Weights of a small GPT-style language model, trained from scratch on English Wikipedia.
Size: 14 heads of 32 (1 for keys and values), 5.59M parameters.
Architecture: LayerNorm before each block, learned positions, biases, tied embeddings.
Training: 135M tokens, 8216 steps.
MLP neurons of a small language model. Each row is named by its layer, matrix (gate and up: input weights) and neuron, and shows model dimensions 80-175. Each number is 128 + 32 x the weight over its row's rms, rounded and kept within 0 to 255. Numbers have three digits each. A neuron's up and down rows have the sign that makes its largest values positive.
After each neuron's rows, "fires on" lists the tokens most often at its 100 highest values on Wikipedia text that the model never trained on; "fires in" lists the words (lower case) most often at its 100 highest values on Wikipedia text that the model never trained on.

L2.gate33:134055185101170101154115225169099080159135097173127080141154148139122134121094089118140139080148114140117144125114103109158115133130078124195089136074166127119169137135173105135126079068146141078091104117148166154144119117145122167101072158123176138145093177164155129083112103104093183136
L2.up33:117078130105130089148130170102147078109119131159128141174110158107112115132164113146136153118109075174132145113158125091171122059121106139137136081074118197126133136139131088120100104066172215086079152140146204138174161125228111189189133102131120140148146179099142151104133102138152167139
fires on: "ral", "outh", "estern", "hern", " north", " West"
fires in: "central", "northern", "western", "south", "north", "west"

L2.gate54:067098060068136110079113179117144166145135085117144077101088130156135169119115116172164144105109119161106082180091072178130081116099148120111104153206153134118151153128124161125134098102217130123088111140184180133093176165147109118104182172111129117160160107120128079144095117177139112129
L2.up54:067121113112159088095079138137131179132127145133176068052161136153185167100128133156089182116149142133112137125123102113154087134102101090126118167161139092156133075146115129159147120100154206151085075154171170022148129118116117115167132127127134173101149113168107085182088088145100129097
fires on: " United", "ina", " Japan", " Russ"
fires in: "united", "japanese", "china", "japan", "russian"

L3.gate143:123106110127089110125030134124145159099136102100151139185119144157136170057064125107142084151224127111171141113135115160068173103144122128156092028124060154107141082132084152090116119156109110151122053147176071089126073136095085138177166120142177155161179098189190149168108109149135110110
L3.up143:162085048172115125123044148189153211157110119113127099130206089153138202085123095166150144087192123105139127071124091104082182088108116133135147093131097141134166137167164099063135112159165113199170124173080118078127117071082125101134139122167157160167104161175094112148125051131081113163
fires on: " is", " be", " are", " We", " Jo", " Mo"
fires in: "is", "be", "are"

L2.gate255:156171171088144100165089164105104089111134100121194189118141123117149116156110125115124127176182189114132129122094183070175153143106143183126143118132146089149117176125073091111147101136100174144129118134066160144143123153124129112193160092154117095093154141106103142099095157137125069092
L2.up255:142188122137180080201140135137184069136121111130119188076175137133152168116096088113094112128160138147151108116105117096130166149107129176156170063103152103142139136089097141148167139148107107109131100176096135098079140170096105121122143126169181109077158147056118083045149100134149150073
fires on: " house", " dec", " area", " par", " city", " loc"
fires in: "house", "area", "households", "city", "decision", "location"

L2.gate260:079103191147081207140097130101102114139121138098187144127101100089095159169095160109154112136121112138084052126133174122133141130161144112115188187173136113115162121175146126112109128158122136150080113108147161170172207051140135133125135094110167080177168094142151131076119168085087087100
L2.up260:175067147151130081119191116106108123171142093132124150139155122150105191131140180088086142148081061144167093071105120144082111146128159114107116169143076077150128086101125152135139145135158094138165093195136127129145062172070141096116089155131072117113110177157160088158145139104178156164
fires on: " World", " other", " Country", " English", " German", " French"
fires in: "world", "other", "english", "country", "german", "french"

L2.gate105:076163074128137117146135119116138092127183199097170106090149159102106112160122141113086102156103163090115120074137154119137172172171206080154153163145085148102142072133123144096078155179108224101085112098111177143130142064137129100165190161137084111099127046119076108092090166151144119121
L2.up105:145150104091127170145122092108148072079144099084123136129125138085119121124166169080134148076103096118132169100166174120178123119155135129175101190124162131140144103165076139123133184131142139183122112147134114084141134112085091114178075102220150160119123099147175125122144116129193148088
fires on: " as", " Per"
fires in: "as", "performance"

L3.gate321:164164109181163186142145066184082130161096204116104118074154162119158103118121086145133136131147136102139080107063154126140106123205132136222092158197131132139115094117162073157181099149162186100166140148131118070094131053157120116157130146133161128085123100126111132144105128164146091129
L3.up321:150095119105137099130127165118167108073119109113129102183145141111221075139184106148101104141186086109130141132177117194135122104134188104122127176083097150089132175085123191147099122103153122107119166185111156116181088089065097152098151114142096151133150132181130168137124118099162103159
fires on: " by", " Gu", "rist", "ich", " Christ", " as"
fires in: "by", "guitar", "as", "guard"

L2.gate129:183098098071146088138110134102109091114090147165145133139159136125080124190104091162147208127123149187110078152061104159182129130097126120108179162210164113150135089085140098168129093133123141061142103118132135119123112096183075147092132091118119119106175118130143139107112135133095133123
L2.up129:089188172123080138118127144139114106159095105107204128100157098093146148140128150091170149168191172092135109142141157163091145131103150088115192149129124099118070055126186163123131103141141109146175149101160134134119137088133118129166152103053074161058104145119160110149130082136143126110
fires on: "wards", " sy", " Award", "ther", " 200", "ward"
fires in: "awards", "award", "edwards", "200", "awarded"

L2.gate416:163126134121112161157084161123123020134146172128129120124128115113083092158181139104133123142120092182172151142116127094110168063103075148186184174130155182090133146145129067111131098058172150121121109205155160208134105112139107175175124197124102101121174133175193110130130117122144125148
L2.up416:170104122090138151140123172125095019180186185176138108086164151111074109173085110130100106138154057181127098078148117122095154089094095153163096139094159137119156122094156098124059089054142133128101143194148224191154136158149130128158131189071110154104196150133169109142125128147147160100
fires on: "outh", "hern", " north", " mi", "ilitary"
fires in: "south", "youth", "northern", "north", "mi", "military"

L2.gate85:137148147130118092109137129139173114115104179127147126186153170088148101139124103136141132092147150107172173098174133173114154068165091147194102116089130137127122157116131098134163125140141210041189078144095151109101181128136127127101120122157192128108160148173116112110140143131135133141
L2.up85:173144169122087173111179118127121119131070159132180129127125170124153091206082128154138128104134174121159108134190100124184114078109093132133118087110105134142114151211147124142130157124200182117140090158129101082068176137126148168155130147150173116121103093197131145107086153097174098111
fires on: " not", "istor", " polit", "ograph"
fires in: "not", "historical", "historic", "political", "notable", "demographics"

L2.gate107:105119129116124141084143079121093177146144166165115124120124142124141138107089121099070127096156124159136171128129076145113109112048098093123107186106056112084191137202107168104085093155155082068050086142204144119127149138142125131123129146122140111166074069137078128153111129104143140163
L2.up107:085103073135131120106149157109177123129097097154127144082140161169148075122106093107099136111135171134150111122135125146161098194128152079128105162185101084094110144125052128040136051101122184142084141155114150141133163082180131136092166128138107116142197150195171118141105117127151115149
fires on: " United", "ited", "ung", " former"
fires in: "united", "edited", "former", "invited"

L3.gate241:101116181056131173134132107069131110103144118136110063111173123135153131083108130099094152150152130175127151127148104141187085154094082127140128118148099129115084156125095120172134170128143137167092077109117163091155167096175184107120119122069123136140115173139088169103160113132164149184
L3.up241:054131165131162161182169150118153084096113090120109092122141159144164094134153124117100164098150099107119129105139169128190142110147102116095112122167170163115100143102118108131171181121187161139097129096131107067081140112107160127064117100064154098156154140133167096052119115195152135154
fires on: " 2001", " Sy", "ailway", " 2009", "hip", " India"
fires in: "2001", "2009", "railway", "india", "college", "township"

L2.gate142:118110117112062153126124099117148116126116148203138123150097128140204185150143131106111147145078116176158188150153120194171125098162150157157103092160090088150122111140110149152095156160166072126129108139062092118127181140126081144146126134170102094122120107129156160148181162063078181124
L2.up142:111121021111076110110073107085148165135115182137153140104135185144138142154099166127115154154118110161132133121143167151165166180115171165185093124147136107128170134174123115093059160163121063160111134115157102090065136095156087154151149129163121094162144150142129135160123139114106176120
fires on: " born", " died", " soc", " mod", " found", " organ"
fires in: "born", "died", "located", "modern", "children"

L2.gate228:117103194101151162117083156140101134178120136139189073120117141127166150103136144128145127144104067109093086143134198090089122144138106135126111119132130117123112105100082163148164073157172125159144111189161184158088090115170090122136118119067127132153170177175122067142107098079093099146
L2.up228:103107130121150090091100098090169132123121157116111122113171111097108046081105132107142224138074099099162115134109159080104190168177099141106067132181118152172094077122169101198151120123139118165153152114115152099119121075115163099194168108150114125097183173151105129119123098159151113166
fires on: " film", "ailway", " back", " Air", " play", " World"
fires in: "film", "railway", "world", "back", "airport"

L3.gate403:107157170160073181123154157109185084125147081154163162106097098121168170132170125158119132113142159164139093102114169104130156177124133120097104047103120109124096113182130215071177121137110117117101076080145112134114139145138116094177122136119092130135201183129164123198084155057162146112
L3.up403:097131100171175015091114116125134146179160068135134116175155099103153119090059147079132081114089057176113163161109129236107121092141096168116156151131156150130161096085145187159119136100150126155137097126092072163153125096107131152146112086124160109146145117138146133086147082112155137116
fires on: " more", " child", "omen", " men", "ales", " most"
fires in: "more", "children", "women", "men"

L2.gate106:181149090143194087159147132150134090145095110141139137197090133139180124105139177128125106135113074147121128170151136126134122173107146220165101132150150075111108106121138184109136107203148204079184103177108105108101104143162135151095128080104150138159194096166161077099111170158090119075
L2.up106:129141142211129125114133118143139055121124107106149118133093123117078087143115215092124105099105137121112120188130190121172144127128153141099166107127140103066118073156158166118159178107122127067138107122188102127111157115107156113096109119082105108137196139208126114171114149123130126143
fires on: "ver", " over"
fires in: "over", "silver", "ever", "average"

L3.gate377:140121104113148118118111069178085083173170181144079111158098159109058158103114159051125120102091090195116132149129096138103154139090106153178137157090140088115133127089079110144086132201166200108182108184111139188152108118163107102069092149116165096177135148101140097151117154109146073114
L3.up377:127104121105116076108145150149098042189148164185147148178173150154142087095151150127100111116087157158151154170125138107105140104109123134152199153167123106116101104097065168127132139100123123161076108154177152147103146121158122139055150129149146132138152174118122106092133128125209119148
fires on: " and", " h"
fires in: "and", "hold"

L3.gate230:135141135150140125126101081123194209136122168151118152119154149072133169137044161152134123152168134071102124138149095141067170156149088133047165069135134092151131054144076159142145149152058107153072153087159130064098119136127130137098131103084166127138145104096161148091080141115148113093
L3.up230:131120076181161072122143072151125156125113228117109129116149128166070079141099117144126140098151126107139121132127108155107169124137032135140171113169133138148174146069117109137128068164106145119179065162113153139108112118109119171116088104153182158091094191137124149116160098141213114185
fires on: " original", " direct", " final", " go", "iginal", " bet"
fires in: "original", "originally", "directed", "final", "debut"

L3.gate104:133078091118141067116106161128078164157140147164158157128161152152097108178153085110087115168160171129093165095041118136111155168134143076132119195140145150130177186124085161158157109134125210125087139201139191142082134102143076114051123119147129098101121104097135070115097154096098144151
L3.up104:136158170192135115116157111132154115088086184085046119137146095109079079148184214109142154079088145117145121142126151174120159132186211102085143142116154133167150190131130123173108109172144147132132114129106136158144157131117129117097119093157074127071122115124095125090167112084116120171
fires on: " and", "ec", " vers", "rib"
fires in: "and", "species", "second", "version", "versions"

L2.gate288:137132164146127127134083130112098165171107163166101107090081169129140115112109164211134131108162173164092144101168172105135094107089088135171121079123128141145125132180133184149177169116130070146108108117166159164153078152110093084132142141131148225084155095109130119148148082114109141148
L2.up288:121141105177100121065143157088111088096123123150112071142107145103130064133123116103092072141178197133047149133133106165125108104137149088200167153100107130168153126081121125075113141152119123127097196118162081188127114088133111101124096071180141185144091084147132126156117131103129158130
fires on: " later", " also", " Fran", " then", " included"
fires in: "later", "also", "then", "francis", "included"

L3.gate424:171139149169119144122157152131085083192084155144171190152131097106126129157166078147115148104142141143136152156158147116196143065150110076128144076171145141095173144158160115155192171184121122120126082154182124082114186080104130082126084123125131139117134126106190118103108115081137122125
L3.up424:110093127106132176055142154131076101138138135112139203160088125111089099150080205089150113122136146135100132109135174108072154084108114145156089116148146155085190153158151158124138105123130104104157133198136112177153125185147154126158130153115147125137117131137123116165090091089164085125
fires on: " made", " used", "alf", " met", " well"
fires in: "made", "used", "half", "well", "early"

L2.gate137:106127152153115095131141121081147098181105145169143114151100145146118133178128145131098109126147132183091165122141148149168211148092088170134119186135140121083149138148105130165173174061127077117119118124149105097136130088131109086110102114156140143102147050164101116128125140117181171121
L2.up137:128135198107143128179098087127083159211110121200158083126119137117133129144144124143079117088154119199116152137138170129202153168126086168133122092106124128128118103158128151157187215098143066118083122099161139085132139099102106095158136097116119128109181123161129116146111119120094119153
fires on: " later", "oung", " then", " early", " old"
fires in: "later", "then", "young", "early"

L2.gate334:137128095141125154127140148144101165128161123095092153129145170171125122131079124162168138129140183140091142151123136092167138105100117103156089120164133081091117116169102124078065094149157120106076073134176093129105127122093070086197147117112115125119113069153132141156060099077163122119
L2.up334:158069102132118157181136216127149137098169075115126125096080133127127123117113126162139163133180143144139115120105105092124159141165170079133088089174115099128127121154161160061114058173153134122095130104163102102129143100112121131182120087068085160135112120119126134168076124090166130139
fires on: "red", " based", " served", " found"
fires in: "based", "served", "found", "predators", "credit", "credited"